From a checkpoint of a small transformer trained on Wikipedia.
Size: 10 heads of 64, MLP 2560 tanh GELU, vocabulary 32768, 61.7M parameters.
Training: a variant of Muon for these matrices, 767M tokens, 11696 steps.
MLP neurons of a small language model. Each row is named by its layer, matrix (up: input weights; down: output weights) and neuron, and shows model dimensions 368-495. Each number is 200 + 40 x the weight over its row's rms, rounded and kept within 0 to 999.
Before each neuron's rows, "fires on" lists the tokens most often at its 100 highest values on Wikipedia text that the model never trained on.

fires on: " and", " of", " or", " for"
L4.up194,233,238,237,151,162,201,250,224,249,224,190,298,206,217,275,190,140,229,196,158,209,247,240,75,267,188,175,246,217,254,183,209,149,152,149,157,133,203,186,166,192,183,249,203,260,106,236,184,188,222,199,189,162,258,213,167,215,206,224,228,181,174,201,171,148,176,187,150,175,203,202,222,276,183,230,189,171,236,176,245,215,204,150,193,139,173,197,276,195,140,233,113,201,145,52,214,176,133,211,194,242,124,235,115,182,188,211,176,170,174,166,186,219,228,197,227,283,195,226,213,228,151,196,227,163,177,161,186
L4.down194,200,173,165,253,218,213,243,164,211,157,181,253,162,184,236,157,278,156,147,224,185,208,213,190,138,180,238,199,183,181,171,276,186,192,213,194,158,210,264,259,196,203,267,202,177,125,170,159,258,280,193,260,199,211,300,260,221,250,156,143,246,135,277,313,158,172,210,235,162,135,222,244,147,201,211,197,181,152,219,196,216,191,236,256,157,210,183,92,216,248,176,212,220,246,260,250,243,167,228,257,164,219,190,232,242,175,261,257,258,210,189,132,171,248,162,181,206,208,214,216,174,223,208,190,204,231,227,231

fires on: " and", ",", " ", "ag", " &"
L4.up20,140,175,168,162,245,277,209,210,175,191,128,246,241,137,201,183,178,231,154,176,221,183,283,168,207,213,126,243,238,161,220,202,191,205,157,172,159,220,161,147,216,171,252,200,227,186,184,247,228,158,220,131,226,250,171,86,134,217,194,191,183,224,205,167,210,191,240,238,152,264,234,180,221,222,259,170,223,211,204,241,301,189,198,149,208,255,300,260,157,253,194,190,231,231,178,211,182,276,203,187,238,170,197,188,161,195,254,235,170,242,229,270,174,236,193,170,219,209,162,205,272,283,203,227,185,283,163,114
L4.down20,201,265,193,256,148,261,178,181,148,163,227,222,250,221,214,261,196,208,230,286,206,161,277,222,171,246,185,256,154,188,174,279,211,136,162,190,128,223,210,210,152,163,149,212,281,185,191,227,249,198,229,213,254,210,177,242,216,256,193,234,240,191,228,147,200,248,192,244,230,178,142,219,240,141,192,215,197,175,166,170,188,239,178,205,185,212,133,212,206,268,198,273,157,188,142,228,163,50,216,188,220,149,127,115,166,160,210,207,191,223,179,201,207,212,146,107,187,171,183,192,115,128,266,150,182,164,286,212

fires on: " of", " the", " "
L4.up962,245,144,200,258,247,134,219,140,195,237,223,160,173,203,189,166,208,239,160,199,202,169,195,214,222,183,226,199,202,258,253,252,188,221,145,219,196,177,231,207,230,257,250,192,251,210,180,165,224,191,158,164,236,118,210,247,259,180,198,161,178,189,195,217,193,179,167,246,231,196,240,184,226,223,216,145,219,164,170,189,202,208,218,201,201,206,198,250,242,226,239,247,211,131,154,264,234,169,233,209,207,161,295,252,148,139,181,180,134,245,215,197,209,215,203,196,175,217,233,164,262,207,224,207,186,170,226,172
L4.down962,186,153,132,117,221,280,205,215,167,196,211,197,200,156,132,202,136,227,219,171,190,183,219,200,248,146,158,158,129,253,169,208,199,255,146,270,173,229,159,197,267,242,195,125,176,125,175,216,168,81,185,171,203,148,154,125,237,170,235,219,228,190,195,167,260,148,187,178,230,133,199,238,217,227,232,192,264,170,192,266,262,206,219,158,224,267,176,184,149,204,178,153,231,219,160,246,98,209,141,212,189,220,151,204,216,186,213,239,223,225,226,210,161,134,154,235,215,120,185,265,206,225,228,213,201,172,216,180

fires on: " in", "-", " the", " on", " for"
L4.up98,213,181,116,222,187,230,230,184,186,117,179,211,190,278,228,233,215,250,150,161,259,170,184,224,206,178,264,264,169,213,237,227,166,204,178,223,217,182,209,152,139,180,174,231,233,293,224,179,217,189,193,148,256,215,174,246,226,159,224,175,195,249,209,291,262,231,147,215,115,252,136,213,193,172,239,254,156,175,170,233,264,158,184,200,241,156,63,223,144,183,206,215,215,174,153,159,140,188,254,204,263,222,236,135,176,216,206,228,188,160,211,184,218,178,135,203,195,245,183,223,209,197,217,157,178,148,188,184
L4.down98,172,193,151,238,190,228,279,219,263,255,210,220,225,156,215,236,184,171,219,259,111,165,179,182,152,191,203,87,145,268,180,263,175,208,230,109,174,215,237,175,242,218,160,144,219,172,183,286,186,160,196,167,194,146,143,154,309,267,169,255,238,203,226,77,173,194,164,141,213,222,201,139,270,217,216,201,223,143,199,226,181,204,307,243,158,212,175,256,173,171,251,204,209,199,235,181,304,177,180,186,241,244,149,215,191,243,177,100,204,205,207,189,182,179,196,217,183,228,189,204,188,178,225,212,241,131,226,220

fires on: " of", " de", "-", " d"
L4.up1449,254,117,170,158,160,227,187,149,146,188,142,132,231,190,170,227,181,191,201,186,193,302,204,195,128,159,247,256,226,174,219,204,189,183,145,174,235,173,232,207,224,248,224,189,226,203,260,194,192,152,183,179,240,183,114,269,148,215,170,224,183,159,233,214,181,228,260,277,155,164,180,211,188,208,194,77,166,254,167,228,132,209,198,115,218,144,178,214,186,234,207,196,255,162,179,203,219,177,192,210,84,207,191,195,199,201,251,209,160,173,196,259,243,181,201,144,231,222,233,151,172,201,247,280,211,184,164,275
L4.down1449,217,193,248,195,236,153,151,172,231,219,155,197,213,262,233,98,159,212,111,235,211,81,239,208,135,109,196,245,219,228,236,233,184,198,123,237,173,183,167,223,243,239,223,236,208,152,204,197,247,104,210,202,201,233,153,198,252,172,210,195,240,133,204,244,133,130,221,222,160,227,263,176,211,240,175,158,187,274,222,190,132,205,168,218,219,176,182,213,221,155,196,239,192,144,236,285,191,237,223,181,143,184,199,202,141,192,222,174,188,229,157,276,207,225,178,215,192,180,234,187,252,250,137,186,184,221,198,290

fires on: " \"", "-", " or", " and"
L4.up167,239,216,187,174,218,224,211,195,195,231,254,232,184,157,217,235,173,221,180,206,223,210,172,226,279,202,243,209,209,188,262,208,259,255,129,192,174,241,143,200,169,189,168,178,166,148,163,181,223,290,163,204,203,272,184,155,172,103,243,206,179,199,193,222,214,168,184,197,187,210,209,259,253,180,215,189,154,267,156,133,156,224,194,104,209,190,161,261,185,170,198,192,178,199,124,164,220,251,240,164,199,239,240,156,234,204,248,244,161,153,175,200,177,197,218,218,187,206,283,184,164,209,241,232,220,165,246,141
L4.down167,171,222,258,187,284,233,295,207,173,210,197,218,208,230,145,182,220,194,277,231,210,177,185,157,189,211,265,212,199,183,228,173,161,140,80,183,250,197,159,103,246,248,223,180,140,166,185,182,171,125,181,200,271,172,265,77,219,244,296,184,217,141,115,244,231,224,194,147,212,222,200,207,291,210,177,142,165,243,178,117,186,219,244,181,195,225,206,264,256,210,180,131,153,212,180,165,293,206,210,182,226,169,259,191,220,288,240,197,232,205,279,182,201,215,238,170,186,227,170,281,134,164,216,160,221,161,213,208

fires on: " ", " of", "j", "m"
L4.up1575,190,139,195,249,237,240,208,232,195,165,187,268,225,210,260,230,196,156,135,194,215,203,236,167,148,85,149,182,199,250,206,181,186,160,201,187,214,201,227,260,256,178,184,199,223,325,218,250,188,178,172,210,196,221,224,195,192,159,165,188,221,168,203,225,214,193,188,182,253,147,219,208,186,169,215,252,141,224,200,212,117,182,148,181,125,233,197,197,195,214,209,166,220,211,183,223,238,123,192,174,240,217,165,195,222,182,213,186,210,167,146,171,167,240,212,232,191,126,210,168,194,266,226,235,212,156,162,176
L4.down1575,91,209,248,204,184,193,163,250,134,204,178,196,223,190,221,189,203,145,229,178,213,215,191,201,160,125,181,180,194,190,206,206,151,207,239,130,159,158,236,205,188,201,213,167,114,162,173,184,183,183,276,173,256,193,193,215,177,152,204,115,174,216,225,175,138,131,164,234,238,120,242,186,111,264,149,233,193,156,193,167,279,283,165,206,218,180,175,184,227,248,146,241,178,185,197,244,224,268,236,226,153,178,230,217,185,155,252,225,165,210,175,200,217,210,246,300,265,130,168,196,164,177,200,202,245,224,277,286

fires on: " in", " on", " |", " with", " |\n"
L4.up744,258,191,181,227,196,186,250,196,163,191,196,198,193,301,149,167,244,242,187,219,213,225,224,190,194,233,173,250,137,157,191,143,206,185,243,202,135,211,190,222,165,205,202,154,201,244,268,219,134,282,206,195,220,232,251,158,140,205,237,143,148,152,190,235,185,211,192,218,169,244,172,178,139,203,143,229,202,171,190,226,146,142,167,236,177,204,228,217,162,203,235,268,255,236,146,196,192,215,231,204,194,196,245,164,199,263,163,200,204,189,229,191,211,268,288,229,210,243,179,219,188,242,184,221,209,218,276,213
L4.down744,205,184,187,245,212,255,179,237,188,202,227,185,195,201,223,186,208,198,264,264,180,220,180,235,223,253,220,207,206,303,191,326,205,258,216,221,185,254,229,225,194,170,234,184,232,205,140,215,164,173,243,178,157,246,241,242,233,123,120,116,208,242,281,137,199,156,161,163,199,182,137,236,216,177,250,226,261,221,217,67,177,135,211,293,198,210,241,124,240,208,201,189,238,259,227,213,140,192,201,153,136,202,132,185,237,192,185,227,238,192,153,169,227,192,177,185,200,135,197,258,206,256,183,197,161,200,213,257

fires on: " D", " G"
L4.up1331,211,165,211,205,247,187,222,207,122,187,185,151,201,199,253,233,195,119,259,217,207,233,208,172,225,210,217,134,267,211,234,110,165,194,137,175,236,184,239,288,173,248,194,222,184,274,240,117,199,204,163,173,218,245,244,176,242,164,142,133,162,207,251,169,179,174,272,214,185,166,179,178,175,180,199,177,178,244,161,146,186,146,207,211,272,161,166,284,250,246,242,194,208,243,167,216,222,278,240,134,169,245,225,208,197,212,257,142,250,214,160,244,239,144,226,208,189,268,209,208,136,193,207,252,232,208,210,188
L4.down1331,147,194,208,207,238,164,212,156,217,175,174,206,131,210,235,243,232,185,182,260,177,208,290,204,218,245,224,229,211,188,181,178,223,147,220,221,266,267,69,234,163,195,218,210,174,216,272,248,231,213,172,218,206,156,133,206,147,180,164,148,185,128,275,217,260,164,179,192,137,182,194,204,155,186,239,103,196,238,156,220,260,215,193,168,270,256,188,204,218,247,201,223,199,219,216,245,234,208,194,199,246,224,127,126,216,153,222,141,160,256,133,189,177,227,198,206,196,205,173,178,248,176,159,195,221,155,216,167

fires on: " L", " W", " B", " R", " G"
L4.up1916,241,201,205,155,146,180,298,245,205,237,123,123,177,154,189,120,203,136,224,193,158,229,223,223,207,181,247,217,232,229,169,235,216,159,95,174,193,251,212,206,219,154,178,68,248,194,165,132,224,253,190,159,240,192,226,237,134,288,139,176,219,129,290,151,249,213,172,98,190,186,151,198,290,184,122,229,180,240,207,201,211,132,218,186,193,227,163,227,190,221,217,155,217,251,208,266,258,200,219,236,248,206,148,244,183,188,167,179,210,174,217,206,207,170,236,181,196,165,183,216,165,117,211,229,221,166,185,115
L4.down1916,213,251,151,172,271,192,221,162,260,187,174,199,265,192,133,213,120,130,146,167,194,215,222,193,155,201,216,219,237,141,236,150,173,172,238,204,204,262,166,209,228,190,255,199,214,191,170,146,172,222,158,273,207,169,159,163,203,205,180,158,203,218,261,275,213,154,230,142,201,204,218,212,182,240,203,242,162,217,206,187,239,178,251,166,225,223,117,187,196,176,206,185,215,218,210,209,115,248,200,187,111,203,177,232,158,250,161,148,216,223,194,156,154,191,193,109,165,131,168,166,248,154,202,253,166,242,196,192

fires on: " of", " de"
L4.up2400,205,183,129,187,169,164,254,178,192,165,190,117,230,195,250,181,167,237,159,215,159,188,208,245,170,203,202,208,247,232,244,197,266,237,112,176,204,204,197,242,246,184,200,152,203,208,229,251,237,144,205,235,251,143,222,170,150,216,170,236,201,141,188,243,167,229,191,190,221,113,186,229,187,124,266,221,234,173,234,258,243,278,235,186,220,193,290,187,162,202,243,161,205,179,159,223,237,133,222,207,222,275,230,217,218,217,230,182,214,185,158,245,230,194,192,170,121,169,168,314,253,223,200,267,188,157,219,194
L4.down2400,194,222,263,155,252,268,168,264,135,212,191,250,223,268,242,207,199,133,148,215,155,229,259,217,210,230,148,229,191,167,219,186,278,210,155,189,194,180,232,228,152,248,283,176,216,196,159,194,177,161,211,229,201,203,123,202,224,136,212,239,183,127,161,230,220,161,172,217,196,135,209,136,220,235,211,167,208,118,155,115,252,169,190,220,195,223,286,96,185,191,178,191,199,218,145,202,175,158,121,212,196,269,202,224,175,225,123,178,206,185,238,177,159,114,227,226,249,168,202,203,166,252,330,248,252,209,245,126

fires on: "1", " out", " on", " in"
L4.up80,184,234,178,188,197,205,168,207,136,203,132,224,260,193,216,253,191,240,146,191,217,271,151,215,158,175,163,202,179,195,171,190,221,254,213,230,206,214,172,257,123,257,209,176,154,189,197,246,270,264,122,173,151,223,205,187,132,141,201,202,153,249,220,172,269,244,176,223,211,242,187,248,243,198,197,176,159,161,198,177,208,147,203,136,179,220,190,210,223,210,203,197,208,186,218,192,198,213,207,178,169,158,183,173,203,280,222,220,299,185,174,226,172,194,200,194,195,255,137,271,136,235,268,252,229,215,228,127
L4.down80,154,139,175,242,216,219,174,181,184,235,223,173,209,187,234,207,254,240,178,142,201,227,198,316,186,253,198,248,227,178,224,196,168,157,285,232,187,160,158,295,167,197,172,182,182,184,166,185,192,253,191,227,112,207,224,134,208,146,203,143,215,268,176,245,191,268,166,160,210,168,198,164,183,217,192,147,240,156,211,194,245,219,243,176,175,143,261,157,220,277,198,234,245,155,169,171,249,260,213,213,180,223,158,171,150,247,149,215,220,170,237,160,199,250,242,155,181,210,183,253,180,153,162,155,197,226,191,195